config = dict(
    d_model=384,
    n_head=12,
    d_mlp=1536,
    vocab_size=2048,
    norm_eps=1e-05,
    positions='learned',
    parallel_block=False,
    init='normal',
    warmup_steps=204,
    seq_len=256,
    z_loss=0.0001,
)
MLP neurons of a small language model. Each row is named by its layer, matrix (up: input weights) and neuron, and shows model dimensions 208-303. Each number is 128 + 24 x the weight over its row's rms, rounded and kept within 0 to 255.
Before each neuron's rows, "fires on" lists the tokens most often at its 100 highest values on Wikipedia text that the model never trained on.

fires on: " 19", " part", "ed", " ", "s", "th"
L16.up258 [ 92 116 128 113 108 158 147  79 183 144 128 127 143 148  66 116 125 141 127 159 187 147 131 141 116 126 139 131 110 141 120 166 117 151 149 119 143 161 131 137 146 131 141 105 142 138 107  89 126 192 127 121 126 173 136  79 107 124 112 135 165 136 111 107  81 149 148 171 156  97 137  82 109 182 118 157 143 167  98 140 140 116  94 154 122 110 130 124 142 113 146 117 132 127 145 148]

fires on: ";", ")", " was"
L4.up710 [144 129 153 101  67 173 125  71 147 147 145 133 128 118 109 110 167 122 128 137  70 102 126 114 156 163 109 151 128 152 117 128 153 137 104 136 103 133 138 139  53 116 121 166 130 139 156 138 128 154 132  90 120 120 118 166 132 143 133 102 127 110  85 145 129 139 128 147 164 104 119 151 166 147 119 148 116  92 139  91 115 139 125 129 149 137 196 133  88 151 104 107 120 127 148 153]

fires on: " (", " ", "ch", " C", ","
L15.up386 [138 111  83  92 160 116 134 121 163 102  69  95 121 153 125 122 119 143 136 154 130 159 115 161 128 102 160 133 126  99 134 105 149 106 155 115 110 161 145 163 102 120 121 106 107 114  72 127 126 126 153  80 139 123 144 103 145 152 116 136 112 169 132 130 115 135 152 133 151 138  95 128 162 136 135 196 120 128 163 168 139 171 129 153 139 118 124 135 157  69 130 114 159 138 125 127]

fires on: " |", " ", "-", ":", " new"
L5.up252 [ 92 162 122 115 117  94 164 135 175 105 104 132  90 108 109 119 146 133 128 180 135 117  33 140 114 144 138 127 130 114 140  89 152 153 138 124 142 160 110 151 151 128 128 100 125 143 179 125 134 121 117 126 183 119 126 129 117 140 112 136 151 102 110 154 120 127 177 121 166 119 170 188  98 155 128 146 102 123 142 109 126 113  97 121 116 131 136 131 145 106 107 111 128  84 136 143]

fires on: ";", "–", ":"
L4.up1487 [ 88 107 121 117  53 161 156 115 129 118 153 136  93 117 121 128 143 142 135 123 131 111 115 135 141 191  89 122 140 111 112  97 152  70 132 133 130 112 128 130 110 104 160 129 149 152 126 131 133 131 126 108 124 130 156 151 146 185 159 122 132 111 113 141 152 106 134 124 134  91  88 153 155 109  76 154 161  95 143 103 116 156 141 141 133 116 181 168  98 109  84 121 141 106 109 132]

fires on: "ure", "ent", "est", "th", "re"
L4.up553 [123 143 107 138 111 108 146 148  96 127 117 114 123 207 133 102 151 142 136 166 175 160 134 138  85 169 105 113 174 132  94 172 149 173 121 104 116 133 120 130  90  98 172 122 127 109 132 117  99 175 148 137 120 161 142 121 143 151  73 105 154 153 138 158 128 111 122 145 148 151 198 145  99 150 167 159 161 157 139 146 106 118 117 116 108  90 116 170 127 104 101 139 115 135 122 152]

fires on: "s", "or", "e", "n", "st", "in"
L5.up1050 [119 117 100 127 113 128 153 142  93 171  90 143 128 101  76 106  87  91 130  98 112  77 129 131 152 125 104 149 165 143 159  73 114 133 121 122 107  96 137 133  77 110 130 129 111 106 151 115 140 131 116 128 158  96 116  99 102 167 134 174 174 124  57 127 136  69 185 118 142  98 174 127 134 130 126 143 121 129  87 114 111 125  89 103 142 142 166 129 134 113 138 139 156 129 121 143]

fires on: "lo", "\n", "n", "-", "===", "b"
L4.up446 [114 135 142 140 148 111 166  78 109 141 144 148 153 128 107 119 148 144 140 179 120 125 128 135 140 127 133 123 138 158 109 121 124 145  93 131 138 194 132 148 123 151 144 123 158 139 118 132 142 142 163 154 112  68 112  99 190  95 142 176 112 126 114 116  84 164 158 130 115  53 101 158 110 165 122 104 158  98 126 134 162 149 121 121 121 112 134 139 120 143  98 138 157 109 143 154]

fires on: " |", ";", ",", "N", ")", " and"
L16.up727 [ 91 116 163 115 112 158 147 103 174 182 103 158 119 165 111 150 157 131 138 112 104 114 131 119 148 100 119 128 107 117 106 150 160 112  86  88 113 116 172  99  99 127 144 135 145 134 106  80 134 118 136 150 141 113 117  99 101 106 124 118  70 116 122  89 147 170 135 133 171 116 136 155 137 122 103 138  75  82 144 159  98 113 116 152 126 154 180 126 147 115 118  75 120 131 151 145]

fires on: " |", " as", ":", " was", ";", " of"
L4.up636 [117  95 176 130 131 117 122 134 128 131 144 116 103 117 140 182 121 116 149 122 130 127 136 146 129 153 138 117 110 112 127 126 135 156 158  83 128 120 144 142  86 112 188 156 116 121 101 115 167 133 112 117 134 109 114 166 137 110 150 158 112 138 112  88 116 118 137 102 182 101 108 145 111 104 146 165 154 149 145 164 115  98 161 177 153 118 157 128 111 123  99 119 138 104 120 145]

fires on: " de", " Mc", " De", "c", " New", "\n"
L15.up868 [ 87 161 137 144  71 132 159 109 124  93 120 125 114 122 100 132 163 190  97 148 142  91 113 140 160 162 140 139 129 136 108 155 128 124 133 108 191 166 109 158 137 125 158 119 120 127  99 148 137 145 162 122 134 149 151 123 145 100 150  98 105 117 144 107 119 108 172 115 170 131 176 143 117 158 100 149 153 127 146 108 136 172  93 132 106 159 132 119 113 119 115 146 153 112 118 144]

fires on: " |", " with", " as", " and", ";"
L16.up1382 [142 158  97 133 115 145 113 122 137 156  99 119 108 138 130 174 128 161 165 143 115 104 101 135 140 106 103 119 153 107 124  87 150 146 140 121 161 127 156 134 105  99 139 110  78 176 112  91  90 142 147 135 123 118 155  91 116 152 147 150 175 116 126  89 102 172  96 101 152 121 161 155 118 161 153 117 154 136 155 140  87 123 124 144 147 130 171 152 150 100 111  98 129 125 150 146]

fires on: "or", "li", "ch", "st", "y"
L5.up1199 [114 134 102 135 125  83 147 128  96 114 113 142 138 169 114 135 120 113 104 162 118 118  91 102 148 151 106 138 154 124 139  67 165 102 171 129 106 138 167 111 116 127 108 159 131  90 141 124 113 159 130 118 170 140 131 124 137  89 101 175 153 109 104 174 162 132 135 117 161 107 110 169 102 147  85 139  86 123 138 125 102 126 135 120 163 146 130 122 139 136 109 163 188 161 136 142]

fires on: "i", "a", "and", "min", "ar", "ur"
L5.up701 [ 88 141 161 109 119 179 121  93 133 115 129 103 103 147 126 105 148 127 149  66 136 140 117 146 173 105 117  92 136 141 146 142 163 113 107  99 111 131 116 123 100 141 120 151 108  88 110  62 141 128  96  76 150  95 136 140 128 132 156 125 182 121  85 144 100  83 121 124 139 112 186 130 164 121 129 143 173 105 148 145 104 115 120 114 113 135 166 114 131 147 103 118 128 147  76 135]

fires on: " ", " of", " was", "com", ","
L16.up649 [ 83 176 120  95 179  92 125 122 131 142 106 122 109  88 141 132 123 139 149 118 123 125 105 169 131 141 130 148 122  92  76 119 135  86 102 142 100 136 170 137 127 132  89 121 116 136  89 125 103 126 137 103 123 106 124  89 140 136 101 112 144  96 162 111 115 107 152 140 167 128 131 126 152 159 103 143 173 140 134 147 118 136 119 118 151 104 120 122 174 150 151 122 123 118 142 144]

fires on: "way", "o", "lo", "e", "er", "ing"
L5.up105 [128 169 116  79 132 142 173 156 105 132  71 127 126 160 128 164 148 111 116 129 118 136 100 112 128 121 127 107 172 127 138 108 153 146 124 138 133 116 160 101 140  86 140 143 104 120 121 137  88 174 158 167  99 108 145  99 168 154 143 122 123 138 123  97  71 155 131 159 137 102 114 130 118 109  67 175 102  72 117 142  67 154 120 139 126 133 128 117 120 157 156 145 130 127 135 142]

fires on: "ur", "th", "y", "ag", ":", "r"
L4.up1162 [139 133 134 153  85 121 160 148 145 131 112 116  95 160 121 111 172 120 127 142 115 148 112 126 151 132 112 141 143 124 115  70 205 139 139 125 146 154 152 127 104  98 139 150 114 153 162 130 122  68 121 105 114 127 123 184 152 143 110 124 161 127 162 146 129 123 157 118 153  69 178 164 122  99 125 154 116 123 129 116 108 116 112 106 119 113 124 118 144 127 140 103 128 136 126 145]

fires on: "pen", "in", "d", "el", "ed", "form"
L4.up505 [168 164 170  94 121 105 122 153 113 169 138 111 111 110 111  97 146  85 168 136 136 138 151 112 148 104 117  96 118 146 111 106 161 112 171 103 121 182 173 103 151  98 161 113  80 145 104 129 154 121 106  94 102 141 136 108 110 135  95 102 145 138 144 154 124  85 109 111 140 121 133 165 145 134  94 125 155 160 109 111 121 132  93 110 129 197 145 123 124 119 140  92 133 147 102 139]

fires on: "dy", "ja", "se", "ver", "sh", "s"
L4.up1334 [172 129 100 133 137 119  87 156 153 139 105 117  77 123 108 124 130 148 127 100 104 143 131 145 153 129  85 125 122 132 175 145 150 187  94 103 146  89 126 137 112 122 129 156 125 137 143  97 115 164 128 121 147  85 124 127 115 122 111 156 117 117  97  91 144 139 159 148 126 128 147 114 133 152 132 129 129 164 138 119 123 146 140 127 120 136 127  90 139 141 134 150 141 116 138 137]

fires on: ":", " |", ",", ".", "-", "a"
L15.up0 [112 135  95 149 118 121 166 134 128 117  94 146 107 159  98 106 152 129  92 146 137 150 119 170 158 128 129 115 108 131 136 130 129 177 106 112 144  85 148 173 118  51 140 124  64 178 128 115 161 116 125 128 134 111 107 100 104 144 129 143 100 147 142 142 112  86 134 108 153 105 122 135  91 131 157 141 139 133 150 142 129 131 109 132 115 133 154 159 154  92  95  75 132  95 171 146]

fires on: "at", " 1", "up", " out", "th", "1"
L4.up944 [145  93 162  98 118  86 134 167 105 134 152 110 115 138 120 123 152 143 112  77 132 142  93 121 189 142  99 108 128  88  99 118 154 124 117 107 176 115 122 143 101  98  97 124 111 131  85 133 127 137 120 121 170 152 131 139 153 136 114 136 142 157 136  92 151  94 170 110 148 120 123 182 113 101 141 104 130 160 148 127 118 156  77 104 153 101 145 175 168 164 139 102 162 132 126 140]

fires on: "ed", "en", "d", "er", "'"
L4.up1182 [110 134 185 156 139 154 142  89 165 136 112 153 132 149 119 133 110 111 139 133 104 111 110 131 134 125 124 121 120 173 120 160 129 143 169 101 140  97 180 128 138 123 120  78 138 133 120 153  92 138 171 135 134  76 120 109 131 128 120 120 117 101 124 138 106 154 138 122 133 123 113 136 149  96  81  96 135  95 130 126 132 144 117 115 155 137 203 115 112 138  95 151 189 101 123 137]

fires on: "-", "ed", "u", "st", "s", "er"
L5.up938 [117 135 139 135 132 153 164 123 147 120  73  83  84 175 139 125 127 181 140 161 147 162 142 135 144 187  96 141 147 129 117 120 127 144 133 104 136 183 175 123 117 142 119  79 118 113 154 115 126 169 124 101 124 110 161 128 156 122 129 148 126 147 107 142 106 181 175 139 125 125 128 130 118 121  75 147 159 126 140 148 122 154 129 106 143 131 141 140 147 199 163 156 141 128 105 141]

fires on: " as", " |", " for", " in", ";"
L15.up1194 [ 81 101 143 155 138 120 107  93 191 123 166 121  77  92 131 171  91 152 158 169 133 145 125 135 110 102 111 122 109 111 177 183 118 140 136 132 137 124 160 168 136 150 149 121 125 126 139 114 115 117 146 142 124  97 100  99 124  98 176 131 120 103 155 125 126 125  98 121 130 143 139 142 106 132 151 146 129 126 146 130 112 122 111 123 143 110 136 170 146 148  89 112 115  97 129 160]

fires on: "er", "ol", "or", "|", "e"
L5.up1495 [111 137 157 159 103 131 154 119 191 132 140 119 139 150 107 144 125 125 114  87 131 132 127 177 129 165 122 159 134 114 133  91 143 154 135 141 110 174  88 136 120 130 102 140 136 107 164 130 116 120 127 114 114 119 139 110 141 112  99 113 159 119 137 122 116 176 145 158 169  65 146 125  94 156 102 135 101 120 122 108 106 142 110 165 143 161 133 169 117 141  83 154 141 104 128 132]

fires on: "u", "a", "ol", "i", "al", "ite"
L5.up45 [120 111 147 139 112 110 116 127 142 120 123  75  81 155 118 130 142 129  98  90 102  90 125 126  99 152 127 126 128 136 114 124 106 143 144 114  82 165  96 115  97 128  93 116 101 128 132  99 118 125  88  65 146  92 137 105 111 103 110 121 150 147  87 130  96  95 106 109 113 150 134 126 114 112 120 156 148 115 141 144 121 133 149 113 146 116 160 118 101 117 145 179 126 143 115 148]

fires on: " and", "R", "A", ";", "L", "O"
L5.up718 [130 133  77 164 128 148 115 130 121 153 128 112 131 128 126 111 128 140 129  89  74 109 121 115 159 131 104 159 115 147 148 106 129 146 114 141 109 165 117 137 100  83 120 103 155 137 143 116 143 133 157 164 100  91 143 167 117 155 113  81 124 142  91 134 141 133 124 110 155 136 128 141 144 115 164 122 153  85 150 175 133 146 143 166 170 111 187 146  96 130 142 114 130 143 112 144]

fires on: "or", "bor", "st", "bo", "per", "m"
L5.up182 [136 135 112 128 115  89  76 128 131 154 123  87 140 148 131 131 106 114 128 118 110 109 129 127 146 147 112  76 127  95 134  92 165 130 173 131 102 107 141 142 119 129 135 115 138 142 157  73 167 135 128 140 119 130 132  99  97 115 151 133 203 101 118 153 127 182 123 112 134 142 153 149 128 171 116 165  87 118 134 100  85 142 147 132 138 105 173 147 135 144 170 114 159 153 109 124]

fires on: "gh", "y", "ough", " over", "ug"
L5.up141 [145 193 129 154  85 131 148 109 134 110 155  99 116 129 113 105 130  77  96 109  95 108 112 127 131 110  90 128 150 142 154 126 146 120 161 143 110 128 109 133 120  83 172  74 125 146 135 119 148 137 114  83 167 164 139 129 142 175 166 156 170 137 135 150 123 132 115 107 145 129 105 173 107 114  98 105 126 122 131 165 101 133 130 137 131 121 102 147 110 131 104 127 147 145 130 147]

fires on: ",", " in", "s", "n", " con", " of"
L15.up348 [131 104 167 126 152 150 116 100 160 147 116 157 132  97 101 128 119 115 132 139 138 120 122 107 161  99 123 156 146  88 134 112 117 167 129 123  84  93 160 142 114 131 138 114  91 127 109 126 126 140 133 170 146 129 101 103 131 124  83 104 107 112 108 112 105 159 128  96 139 125 137 110 141 157 126 138 163 159  99 156 112 117 105 131 133  85 155 137 162 118 114 127 154 127 120 163]

fires on: ";", " H", "-", "H", " Ra"
L16.up153 [111 126 163 144 137 139 123 124 123 163 135  89  74 140  96 135 174 186 127 107  83 126 135 117 154 140 107 136 152 116 128  79 133 150 139 122 152 131 155 175 111 111  81 129  92 169 180  95 112 114  97  93 121  81 121 133 147 110 109 127 118 135 108 162 149  76 134 156 130 120 138 123 168 125 163 133 197  96 125 119 119 163 116 123 122 125 172 126  93 145 119 120 127 118 125 131]

fires on: "er", "vi", "ver", "en", "n"
L5.up442 [ 96 143 154  99 114 168 108  92  96 154 136 109 129  96 101 117 114 108 120 110 127 147  86 179 168 142 112 106 141 127 133 159 126 167 160 112 132 147 116 116 127 128 160  88 109 103 124 125 103 132 134 148 134 133 153  84 105  93  92 163 101 139 110 193  88 184 129 138 137  97 120 149 155 125  77 102 125 134 121 117 122 139 117 141 144 156 120 157 101 158 108 153 173 118 122 152]

fires on: "et", "at", "mo", "up"
L4.up945 [136 120 140  78 135 132 120 143 126 130 141 109  96  99 123 126 124 131  94 110 122  98 129 117 123 136 101  86 117 100 149 135 113 118 120  90 129 132 141 141 132 112 110 109  99 137  63 161 131  97 118 121 165 160 133 103 123  73 119 143 160 143 140 134  97 123 138  81 147 122 130 117 116  96 115 127 144 149  92 149 129 152 120  79 102 110 127 146 165 126  69 159 145 128 118 154]

fires on: "i", "th", "z", "g", "u"
L5.up138 [138 133 148 135 100 107 154  89 139 148 125 139  95 106 124 105 162 119 123 153 149 132 106 189 125 145 113 139 151 154 112 125 172 129 113 112 143 133 130  79 150 134 104 144 125 119 128 130  47 132 109 108 103 117 138 143 133 140 109 127 133 126  69 132 121  45 145  91 151  82 122 123 103 135  87 171 110  82 134 154 118 135 102  94 122 116 165 115 152  98 131 124 155 126 120 139]

fires on: "e", "ing", "at", "s", "ed", "er"
L4.up265 [149 161 132 125  89 145 148 146 111 137 116 126  94 177 101 136 169 127  93 172 124 178 124 132 105 157 109  97 150 127 129 166 116 161 122  97  80 171 130  80 134 101 131 135 115 111 140 181 131 176 136 104  90 140 125  90 104  94 122  95 137 132 132 160  46 126 172 187 141 138 136  90 123 124  98 136 104 151 133 150 108 136  94 156 137 130 122 134 175 152 180 133 130 128 123 141]

fires on: ":", " |", " by", " include"
L15.up1050 [123 129 120 136  85 114 141 117 100 149  89 110  75 141 123 159 116 111 145 128 157 110  78 130 137 126 155 116 145 118 120 120 162 144 173 106 160 105 134 157 109 101 178 102  96 143 119  94 137 145 142 113 151  92 124 131 119  96 140 155 105 145 144 147 115 111 166 115 169 107 152 183 118 121 146 158 171 139 145 127  99 132 149 133 139 133 146 141 187 113  82 127 111 104 131 154]

fires on: " |", " in", ":", "e", ";"
L15.up518 [103 111 128 162  79 161 139 121 127 110 167 112  93 164 136 164 137 140 148 137 105 132 134 102  92 145 117 110 142  90 155  96 151 128 149 105 154 107 135 166 101 159 143 107 108 133 127  87 108 126 154 118 126 162 111  60 104 116 158 158 117 136 156  79 117 138 116  89 128 129 132 171 141 156  65 123 135  96 103 124 101 142 144 122 137 114 181 170 112 109  82  96 139 118 136 136]

fires on: "ol", "re", "el", "ter", "ur", "in"
L5.up1089 [119 147 138 110  62 106 127 138 153 107 124  96 132 129 131 162 133 109 162 105 136 106 148 139 103 178 106 129 119  82 155  76 139 151 145 153 137 172 135 151 123 125 133  89 103 153 151  83 150 120 124 103 123 100 126 115 101 137 128 140 154 171 119 140 124 110 188 108 127 113 191 110 112 158 155 150  98 165 120 151  61 141 117 143 125 129 124  95 149 137 112 120  89 151 107 129]

fires on: "k", "ze", "g", " Ber", "se", " German"
L4.up1067 [118 100 175 111 127 107  96 139 133 126 119 147 114 144 111  96 154 139 157 148 151 123 115 155 118 157 122 100 159 164 118 134 172 146 120 132 143 112 106 137 142 131 159 150 102 113 102 139 149 113 106 108 158  75 124 100 143  99 136  94 127 172 128  91  99 162 148  95 141 118 132 131 123 195 123 155  99 159 152 116 121 156 132 137 115 142 162 164 101 112 102 158 178 145 131 147]

fires on: "n", "k", "log", "g"
L4.up628 [153 137 145 124 144 134 123 137 112 122 136 153 148  88 118  91 143 135 183 118 137 127 157 166 121 131 115 109 172  97 126 132 167 117 120 131 155 106  58 112 108 147 162 115 150 103 102 121 176 146 174 128 115  66 131 131 144  79 134 170 144 147 100 129 104 142 145  98 145 119 131 115 155 193 144 116 116 140 134 119 119 101 129 147  99 157 133  97 146 118  85 137 180 160 127 154]

fires on: "or", "k", "i", "va", "ba", "y"
L5.up120 [130 133 141 122 133  88 128 144 106 129 108 107 106 159 140 136 132 112 141 149 111 172 129 142 152 147 120 125 186  93 131  95 150 123 145 140  94 128 150 114 143 134 130 148 150 146  92  99 130 106 121 148 107 108 148 137 168 114 103 132 148 156 125 120 151 118 107 142 165 108 125 140 137 106 121 130 144 110 140 133 124 127  89 123 147 105 156 147 145 120 118 136 177 159 114 143]

fires on: "y", "gh", "ed", "ing", "ated"
L4.up1278 [ 88 121 178 152  99 122 118 103 132 113 147 132 103 156 119 146 132 102 127 102  88  81 126 159 142 112  75 156 153 142 138 124 139 133 132 107 122 132 106 142  65  99 139  48 134 121 119 120  71 167 148  98 105 147 131 125 170 153 119 153  98 175 146 130 152 150  87 150 135 109  98 123 133 103 170 108 140 109 122 155 130 156 128 142 154  90 130 151 103 142  93 150 169 136 124 147]

fires on: " of", ",", ":", " |", "-", " with"
L16.up905 [ 60 114 155 143 128 101 125 130  96 140 118  88 116 141 122 144 135 173 132 129 100 131  67 150 156 181 100 127  97 145 146 101 103 162 140 121 146 115 111 129  82 100 130  77  75 145 155  82 140 123 128 108 138 118 113  72 106 133 135 153 136 129 114 132  99 129 115  90 150 135 109 124 100 145 141 136 151 143 122 110 128 130 150 132  97 104 153 178 120 118  53 120 154 167 137 149]

fires on: "it", "ur", "in", "et", "on", "el"
L5.up1069 [139 146 130  67 129 121 118 144 166 133 130  99 103 123 121 148 138 106 126 127 136 117 125 118 134 124 117 114 137 114 130 105 140 135 159 114 129 138 116 116 129 103 158 151  81 125 126 116 145 148 134  88 142 107 130  55 141 127 164 121 153 141 139 142  87 110 151  91 119 142 158 125 145 115 124 164  89 143  97 126 108 136 109 101  93 174 156 130 148 118 119 158 108 129 128 144]

fires on: "'", ".", "n", "-"
L5.up194 [137 167 111 156 119 150 165 151  91 104 124 150 133 136 101 122  91 135 165 148 100 147 142 168  98 119 109 101 119 140 129 167 157 167 153 129 164 138 133 138 125 138 135 131 144 157 140 130 163 119 169 148 136  91 133 125 120 114 128 179 129 131 109  89 100 150 155 109 134  66 144 135 134 167 144 124 156 113 128 119 175 120 131 152 115 155 117 143 133 114  87 124 116 119 116 152]

fires on: "n", "en", "r", "ian", "er", "in"
L5.up127 [109 107 124 136 162 123 145 129 138 166 109 120 128  95 122 140 120 110 176 119 111 133 111 108 149 119 108 130 112 142 124 108 142 127 126 139 122 125 112 140 117 123 144 117  78 138 144 122 142 108 108 105 136 111 132 143 110 158 142 105 161 146  88 115  80 165 152 123 130  67 125 119 172  88 109 133 139 117 119 112 109 134 134  80 113 169 173 161 122 128 114 128 117 120 128 143]

fires on: "on", "ra", "vi", "i", "g", "tern"
L4.up1426 [147 163 127 102 137 101 113 136 160 130 101 126 131 114 155 134 150  78 133 142 122 138 104 176 138 139 112 123 143 137 123 152 175 170 108 116 115 120 129 119 161 121 149 101 127 137 137 132 131  74 120 118 128 100 144 158 130 101 143 130 121 138 154 176 128 133 132  89 136  97 136 162 119 140  91 134 144 113 141 131  99 129  99 139 127 146 133 124 174  61 141 124 151 179 148 162]

fires on: "u", "in", "et", "ron", "o"
L5.up655 [114 125 154  53 144 107 133 134 124 110 117 103 105 153 123 118 139 131 182 123 124 142 134 116 102 115  93  98 145 131 111 135 135 141 115 100 126 181 117 142 143  99 138 115 107 110  72 154 137 113 119 137 113 110 143 102 104 150 168 109 151 127 138 161 120 109 132 133 127 101 170 141 162  91 105 124  99 148 107 166 143 110  67 133 106 161 155 120 110 135 136 116 135 106 128 145]

fires on: "th", "y", "re", "in", "at", "ur"
L4.up428 [133  95 106 126  65  87 152 142 124 122 135  77 122 208 131 107 117 104 130 124 148 119 128 103 148 160 128 120 156  93 123 101 146 127 114 120  99 131 129  94 119 116 139 104  98 114 172 128 118 140 122 111 164 128 114 127 135 139 129 146 155 125  99 159 100 131 164 124 135 117 146 139 137  77 170 124 121 143 133 107 142 119 132 145 100 143 153 118 119 112 114 129 148 155 117 156]

fires on: " De", " de", " (", " ", "e"
L15.up405 [112  94 163 147 149 126 120 110 127 126 113 154 144 145  90 161 181 143 120 155 139 131 114 118 138 138 115 123 117 131 131 118 145 144 106 125 163 163 150 178 160 117 158  85 161 117 129 155 122 133 191 116 120 133 154  80 144 102 147 156 152 149 126 142 125 141 192 153 129 100 154 114 138 135 141 157 128 130 191 106 143 190  88  90 130 146 138 162 103 113 135 120 139 127 150 157]

fires on: ":", "ma", "ta", "va"
L5.up453 [ 86 139 156 108  85  89 115  97 149 129 151 101 129 102 118 121 162 101 147 138 139 128 115 121 131 191 112 122  99 137  78  98 127 143 141 147  72 112 135 145 103 122 134 126  92 117 103 113 154 119 114 133 115 155 123 142 144 133 118 129 118 105 124 105  93 120 163 102 173 108  76 174  98 128 170 104 183 107  98 102 100 117 162 137 132 130 110 142 104 135 125 159 182 137 145 164]

fires on: "li", "st", "ri", "n", "d", "h"
L4.up424 [ 95 171  82 141 148 121 137 117 111 127  73  67 135 139 122 158 102 126 138 103 109 125 105 135 122 131 132 126 146 129 120 101 151 138 172 116 103 122 179 142  99 135 161 123 117 118 129 115 140  97 148 137 154 106 146  91 142 135  94 144 149 130  85 164 129 137 113 137 125 136 125 164 152 128 116 146 112 112 119 166 139  94 129 121 145 151 122 128  97 143 140 106 156 120  98 153]

fires on: "s", " from", "u", "p", "lic", " of"
L5.up976 [ 92 100 176 121 125 163  97  96 122 120 109 139  97 123  99 118 124 138 137 143 153 139 118 136 136 119  96 136 173 148  95 132 117 135 130  80 134 103 128 149 125 131  70 124  96 118 144 126 132 154 118 161 107 141 141 128  81 114  99 134 143  73 120 136 142  90 140 117 134 124 144 138 151 133 140 136 160 112 120 151  98 133  95 146 135 111 148 136 131 121 152 122 130 124 129 133]

fires on: "=", "ta", "r", "j", ":", "n"
L5.up1328 [ 92 104 145  85 101 108 139 108 166 102 165 105 127  93 116 118 158 131 142 112 136 141 130 146 144 159 108 148 112 134 118  61 127 129 122 150 140 130 137 144 112  79 144 137 154 115 164 123 146  89 108 126 155 102 159 106 104 161 118 131 153 130 119 110 148 108 145 116 149 120 158 141  96 153 169 157 205 116  90 131  81 125 128 111 114 116 114 133 175 150 117 107 113 128 160 162]

fires on: " |", ";", "el", " ", " in"
L4.up824 [ 97 144 131 127  49 133 150 114 154 148 113  95 134 142 124 117 138 124 159 155 129 107 128 132 141 147 136  98 124 141 143 135 160 133 126 116 155 141 164 121 115 148 107 168 100 197 106  95 144 110 141 116 167 100 113 134  61 157 131  97 140 123  97 129  95 104 148 114 161 121 117 121 119 138 114 142 119 114 128 104 117 126  92 108 130 161 133 142 142 119  75  96 122 136 139 135]

fires on: " \"", " ", "*", " Mc"
L15.up1111 [100 136 124 127  97  84 129 114 107 125  85 117 101 159 109 144 120 166 143 141 139 121 152 135 109 113 145 134 101 108 109 120 106 138 104 156 144 105 121 146 146  53 139  81 119 154 140 111 109 136 121 121 133 144 154  73  94 161 110 132 138 174  82 104 108 134 138 137 150 123 152 123 130 132 142 172 148 124 161 102 147 123 169 128 107 138 115 145 108 156  98  62 150 119 148 141]

fires on: "per", "on", "d", "'", "ir", "or"
L5.up325 [128  63 134 113 132 141 145 126 152 185 133 167 141 120 114 175 118 125 134 109  80  98 147  75 155 143 106 148 115 124 134 141 114 166 138 123 140 106 173 177 152 125 163 118 116 128 111 118 103 143 142 143 110  61 143 120 102 132 141 132 141 191  93  84 130 127 139 115 153 115  67 130 154 112 129 118 160 139  93 131 132 125 146 124 119 130 204 145 125 112 147 102 168 106 143 141]

fires on: "s", "f", "id", "c", "our", "p"
L4.up468 [153  74 140 155 141 119  90  81 161 102 124 121  71 146 103 149 133 178 110 129 138 172  92 151 115 148  87 128 153 108 157 130 162 120 102 120 148 151 111 131 100 129 107 127 132 164 135 159 118 173 130 146  89 140 155 163 167 109 135 142 141 113  98 148 138 120 118 163 159 126 172 116 105 130 151 122 178 147 107 115 106 169 100 123 143  85 168 132 104 152 141 124 128  93 131 122]

fires on: ".", "°", "\n", " \"", " |", ":"
L15.up373 [124 119 118 118  87  75 128 116 101 142 114 124  91 123 141 168 152 159 137 126  96 135 107 150 157 120 131 121 131 129 110 110 117 161 102 152 152 127 129 146  95  85 145 118 118 164  89 136 129 129 150 105 163 131 140  93 122 123 141 172 110 182 115 114  84 101 170 106 198 129 135 154 101 137 123 123 168 107 128 123 135 138 141 160 132 157 126 145 115 116  63 114 152 127 167 145]